{
  "n_layer": 10,
  "d_model": 576,
  "n_head": 9,
  "n_kv_head": 9,
  "head_dim": 64,
  "d_mlp": 1536,
  "vocab_size": 8192,
  "activation": "swiglu",
  "norm": "rmsnorm",
  "norm_place": "pre",
  "norm_eps": 1e-05,
  "positions": "rope",
  "rope_base": 10000.0,
  "rope_fraction": 1.0,
  "qk_norm": false,
  "attn_scale": 0.125,
  "bias": "none",
  "tie_embeddings": false,
  "parallel_block": false,
  "extras": ["capped logits"],
  "init": "uniform",
  "init_std_qkv": 0.0176,
  "init_std_o": 0.00394,
  "init_std_up": 0.0176,
  "init_std_down": 0.00241,
  "optimizer": "muon_variant",
  "lr": 0.0103,
  "lr_mult_o": 1.34,
  "beta1": 0.95,
  "lr_head": 0.00363,
  "warmup_steps": 200,
  "schedule": "wsd",
  "decay_fraction": 0.306,
  "decay_shape": "linear",
  "final_lr_fraction": 0.0,
  "batch_tokens": 65536,
  "seq_len": 1024,
  "doc_mask": true,
  "train_tokens": 732300000,
  "steps": 11175,
  "dataset": "wikipedia_en"
}
MLP neurons of a small language model. Each row is named by its layer, matrix (down: output weights) and neuron, and shows model dimensions 32-127. Each number is 128 + 32 x the weight over its row's rms, rounded and kept within 0 to 255. Numbers have three digits each. A neuron's up and down rows have the sign that makes its largest values positive.
After each neuron's rows, "raises" lists the tokens whose logits its output raises most directly, leaving later layers aside.

L4.down1442:132128124142139053160129109170115096139162092102142096120089140044157061146133059101123102168082110098164166130046130138150168167106117174121121160152136123101165123156093077112124080116092099131161123117138123152133115107138178095141081117109129201209136138112178122126076041147153112116
raises: "ed", "ivity", "ive", "iv", "iva"

L3.down1467:090126132141125093171135104143142124126154126135120152210104162170181082115175095100095137128168159124124110096149121121107124154084179045174140108118116179129130148182119153144204138100103109155123168098133126134125069178096143116135150114118158125131112109110125104111085105161126107102
raises: "s", "si", "sy", "se", "dis"

L2.down994:122105116173156185171134084120158093116118156161087102120107176197150159111090140154140139165131115172138119125143081128165152169083126105112155199224087193127122102197109115093114087108066082149150068164145112076121118134123179122133130153124088107098123116158105181113159105130156126147
raises: "kins", "ful", "fully", "ua", "ties"

L2.down573:080112136111111170160149140088175092109085133129161104121208113181090131133097086064118126147124079173141101130148110133127188150162194131063172178119109108143092134121128112139111107193125111177095177134128092146118149138111118101157113044112159120129185158110142134147103132150073165047
raises: "str", "lines", "line", "ect", "mas"

L2.down1226:155154146085160154186110094125062118144122185156047119049110129200110090120149161143135067196106100133138117088138110022112088119118100198146160112095031137109151107123077153139115121109141144131179102104150117102112082097102142063151154179141161122225127164114089078116155123147083117108
raises: "more", " than", "coming", "over", " education"

L3.down807:095110145175127102128087139122117177127143117115131086093138140152097134105138153158123154097146171129149082064161112100145158110110165144152154139134120096103111129146146116165096111132047149087141144190122076138117118086153130138114095092130117141134107135140186101123099118087145118144
raises: "nce", "ment", "bil", "ments", "ness"

L2.down844:125163135158145117118119163127064128152160120170120142121186142086177114061115126142166138083122096147146146126121088135174152070088135083075188139092092150155109127147182130137125153100129095116183115135146143192069060140127060165172152126079189105108124099135077127158164089140121073137
raises: "iller", "ific", "eria", "ically", "ic"

L4.down664:124161137145103136074186168193134122104112141112189071133099156130103144100132149149130122122235174087194101080120184174134095183137105091112160079129149110098102133114107158145154101139145117195142125132106128137105100150117210139194132164053139145128122152115147146182140174120182134148
raises: "ph", "bi", "my", "met", "bin"

L3.down1322:166225180101143168117123135083153167140142158125142087126139137148134140124111178095108122112149127153103120133151140138069099151140104160094122100058090135126132162090081155095153175120080097162097106147138198077111085135106155172143108085123080107117162182132112112155112147150192106118
raises: "ux", "ight", "ue", "ua", "ow"

L3.down83:109147139115080125162146052075106155178143139069105123085138122148141163125128123198134158197126144140089107157053135112121165063088097038094115132138087154149097144094095176074163152197083068093175108127138149113135217149115135134157056163192104088166143143132160142132192120125134117107
raises: "ion", "dy", "sis", "ions", "ury"

L2.down417:092108039152144109134130137207155115156113116134168125150088170098187108115209131134129081167115144098139155151141129140145146119136104154127109153178125084122110130190030173119139121109128062139149148181078105095159152153128131149082186169120152107181058159154163128094095145102174157098
raises: "ions", "ion", "enti", "ual", "ages"

L4.down998:137165161128135151149077136120143079144113187060123173099146162121194110130149159156077114155118122099112089103156146137125121199187187128142109073199185088163135143089154127130100135108170136118094121129183120162077155130096173091129096122140116159110141147120072097150093163184133127167
raises: "de", "ps", "mit", "ines", "met"

L2.down1428:093127128152164102156092095077102172147134158134175105132129083106135141163133121121220141135144059110107165191096144084141110101082109118084136085060096169138106171204130173134134172171096111097150115122066121154155055084104123141126160129148147090097150112100140139136171218219106101106
raises: "ean", "ure", "uru", "uke", "ur"

L4.down121:161090122131135200131106133118107122118096139111118126140126153202142131102152143130152123121133148141136135084129095184111162222128127141189162160081160111100107105147183169122194084133107143136091180127110062121163196135120141112163120121117134173142049140152133163144169124147097137176
raises: "hood", "ing", "ed", "ville", "over"

L3.down360:112086101107125130123144147099161126109088161097111140152115161135128164137162075080099086105172106187130169126092114186183105127138084100132194159137103127136121214139131139084101138145117141119114103083126161139134153121128115174157104163127153146176152182105143082128158109135095094121
raises: " than", "va", " attention", "sters", "ter"

L2.down154:079108111085134078150088099124102173112150160113146070161120129066150141128114183078068119152152132167145158173118144081131125179099171120109151139135204092107133079155134130100106168157131130137128139128063098133137144153103128151076164101088144180089092192105185193132130168152126129135
raises: "bed", "bin", "lem", "ber", "én"

L2.down330:116154178127083086183100157193112107112104129092147100111138093190085156134136119142135145166105113213157106116133162083132117172093086164150110170156063081130146190124178173128174110195087102117109153193117111101116170129080157126119115132151139180148154061065158143123140173122155138149
raises: "lines", "line", "col", "ls", "lt"

L4.down1119:082089125161116148159070144172100105097108155147160115123125088162136103113094067089189151144120096168088121164142084145127139101121214105160100111136132147155100127107106150108072075141129064117110165105170107135120099140164157061107097126047173103115154097119092173101111104140157093132
raises: " media", "ition", " press", " BBC", " police"

L4.down409:188108137150086122127082188120103141095124163183102116193107147146099102144102152084117092169092100126167094112122086137174115167159120138102147163124159071117108104094143142082170147101106086152175156123117136158144108124116126155087120153117116109169085094109134093130178053119093141148
raises: "al", "ep", "der", "nic", "eri"

L2.down196:151144145099203089156159188077116158148052080119122137141133126098112137111106101159167178068082187098111128086155152134195132089115101124128068152115143144091167144077071145119091163113100108112157178103102099181089103073148132137102116125185100061132192111113127105074152143190151128062
raises: "rine", "eli", "var", "via", "hem"

L2.down192:126096123126168054112112085106130139137157168121056120122169098145131129158102118123170047153129117124116144089138140145152135104151133109091172217145114130126124087138134086149130093074120106086149109153134112077121108157119113120123149121182153134090168137131139126139157114067090137095
raises: "ment", "ments", "orm", "ist", "up"

L3.down82:167108133116078120187102155100190080132103090101118139172101160104105134103101147205155104099166142088108155159205126127209077072141158109129101148149141152149109151105139144092115134128186147068117118187114146159149118184124110129153128173109162145134074099139166171115101145123145138107
raises: "rov", "rol", "roll", "itions", "ient"

L4.down14:123111163135066102133140117138078072093153096146110099181088122148108139104113105129139127146122076178166131121132094093075146148095089125202120197155152151109136145140145123154109122144113162112121073141137079188115131126095090158135130013160140136113114137106113115130138158114152174110
raises: "ce", "ces", "cy", "cer", "ci"

L2.down1421:136165055213152143150105109126121146171110212139135167079139093104108140103176105114093109142136141148139099138075111121094136127108054166115102148154167079123112126146110151149091093102142138089127103140172129100148118121170104146161148104087093136158154160096076150117098159174123107135
raises: "ate", "ates", "ating", "acle", "ators"

L3.down469:110137109096077135144064067181147148176135192113188141133099143106108177127080206082106151137215140146109149108139129178151139150188083135096163172130063160156134102133151130142132057197117155165163107137148126090069154098120147121195125161130085147114095112157147179188118080113089118126
raises: "ection", "ected", "lect", "uge", "ective"

L4.down1483:122059062052083159072080114145148152114163107126215117116101125117141085164132190122160158144160155111145173169176122071146132067145055096105097148125127092186091124092143186143145057139134158152099128049120145075070106130125163128158199124122154094107147100097080139175121157137132118159
raises: "err", "ally", "Per", "ating", "mi"

L4.down178:157170112064184118143119130160126088088134088141133153079114121187148137107178127112137095101092086201170114093134128089124160138095143130121134102151091095102102098137127152155159120181128080104112143091102063141138134125134116166093123153155076200161100114161165129161102191142144118166
raises: "more", "land", "ly", "water", "lies"

L4.down324:121157154088127110141142128128149121067127137112114089125217089118081117151138128143118114160114154135144161140143166115141067174117151123150145094079158120077067141187138129114127111093174125147100144069138079111130070184187130137180162083102130164200122148150038106158095125160180162159
raises: "acle", "ridge", "ington", " family", "sburg"

L4.down687:139146114134137146132115169046226089132147172175140150098160152121196132140123115118073104157133094104165167163101143157150153089123139096124208137155089128100155120130157117069123104083154085124077093100081095138119198096132176120126173199153143073103104170130142119148115142158094125126
raises: "craft", "mark", "less", "run", "ship"

L4.down181:107099104141118139095149122087111201193098104103113150157102067145089103119150157130151137121093122149172061178160116169132089114137140104150143125129154102141104135059142156120098143220157078113131109153123141123128124143109065119083167145121102125120155174062104159150148136178125120165
raises: "ary", "ines", "ine", "age", "place"

L2.down575:162149162089088111195118142169168061115079145099079113114121139089179105107116158133140164154181152164161097139119101119125168139110189120150131157118176111113116150167135129134122118112127081121170156110118139091073074147112057099139109150052110139103087122160034124114092123111105132130
raises: "itude", "ined", "ographic", "aco", "Gls"

L4.down1221:116117159156143115109100113174117064147079124191114097127147136174095122124143138144085106051165167175119094146122146135113176177128150149208098135155120094167098161149153082092088173105176097112103100091126067154071084174146156180191082109154106085104116122140133174132113176163147080107
raises: "ral", "rio", "r", "ry", "ros"

L2.down1007:200094114129170078074133134196115161087124142091078134134131140101088102105127119142146099091094079135120159179136161099163061120168101165143116104111145077102116137154088115113145140070127159144081075138101104124151130136138165101055117092086122190122139107135086115126141071152133099121
raises: "ep", "ex", "uction", "eed", "ec"

L4.down300:125126117159057078125133130175114150108150143155134074120147099135142133101057157097101162157117111104163085148099131187087169149135097123126206115120093170156092166073117127108145147109136143142144135121140099126111135113185175146125130098111149163165123128129152137092121086091147187148
raises: "acle", "cia", "cher", "chn", "ional"

L4.down640:107155197141106151086101162095090180082152110129141094126105185114111106064093101094143098116097183177120168115161092160145120128151128061141148158172101021091152062124114148152133114144118107157088111120101146101123109091082094137127144143120174163193144143197144134128138160104160105165
raises: "age", "ages", "aged", "aging", "ing"

L4.down751:130119112170124132080091076111140183146068128092159142156126168172127138135180063116054128212110150174138095165148061153189116125151095100152213111121071096175197081147120148079094092135124171097116082089120104120074156127147114182110102184182160148081122165123145143176063139194105113194
raises: "ting", "ted", "shi", "red", "enti"

L4.down562:122118194126113121157083112177138133146104191080135153215116171068114147113175109081119105151167104105129160112169163106135147192129082104165149133134096075109097130134105174124147163114101151189166113163161074127111136145115082149169151098163125099144096172115089113143080085159116118135
raises: "s", "ship", "get", "so", "sburg"

L2.down929:171166123123115040192066120057151123133135131067092181056160093155120098156132079084087185163098095164140109110132158135209141135143093140092087140132112110090090079102123148156162081073135114153163110072170185105133141052047160092121168123115162057124079132096141135117147136114057109154
raises: "berg", "bl", "uro", "arn", "bro"

L4.down761:131119089146131142138122134107105117127161190128075114119160097100197200149176119138142127141168146107116139102141134127166118149107112123167110188114065111145132124088129121177089136123139103159113154170097091154151105099150123152162072110152125088127112155145119116136170110161127148100
raises: "ce", " board", "ly", " occasion", "line"

L2.down369:115166145196155202109097149109114119138059164104170152148174147146105175131229097134159142063200091198121132084115140140097107108116129084105118161127132103168157159138136131102142144159095126159175120156109111071151096074140089111175143153109142118122131141119110112086112098118107094115
raises: "non", "le", "ng", "ne", "nia"

L2.down903:160164200158205181069051137077154131100097099123144136128060093122179162100033147111146141131174161112189072170140173091160094143167126118136108087119076126079163103131104128157158065081155111220170096101133107152068124086161166136160115119142117082153132136135153104132155060117090135151
raises: "ort", "rove", "osed", "ress", "ensive"

L4.down973:133163156124154169183101105169074115144074124139119108170109180163133138064170081110158131148125126079153144107165128154063120149128150043123148092140077082117119185129060147122133151117103125178096118115186073120141152134126121145092142085165113105142133144069096123130098102140097142130
raises: "s", "so", "sm", "sha", "st"

L4.down1342:175153107130116087156111159168150087208119162166158124102105175107112136138113156103184103148043135128146138223132143158182091176181147088100122102183077087099084120120154101127107109111165160118171074155156122148113176153166073085155108183144090176147129190107125119155160129140151091108
raises: " service", "fully", "amb", "work", "ful"

L4.down174:123109125097177145171150105134174213132156158145168144142132113165117098131134121122125114178176117131087125036116152107119144142110113111157089138066122152094075128066139099069127108136127114168114123066077071102104093144174135125122171110108126125136112125134090122124162112148157090141
raises: "ing", "ed", "ings", "ung", "mb"

L2.down1403:118117169100165066128138149099099102147107122098124106120090140070151090100111115079137158102116112131131139110101088120139095143105125108139128130108110152139179102155111119144112105138154113097088179102075145044131103145147102120120128172138111147152105179091050113118131035161113092081
raises: "ision", "eto", "ider", "age", "ement"

L2.down451:203151133097126057109126096142096081101052136150129138115157083154137140121076126097163091091122175172129122087103160107129129167145207177158191086149153114092082191117184112077173140144093151121161053195141132110160141158104082178184136097071071123099060133106165131124165143146152109119
raises: "qu", "oria", "in", "ine", "ign"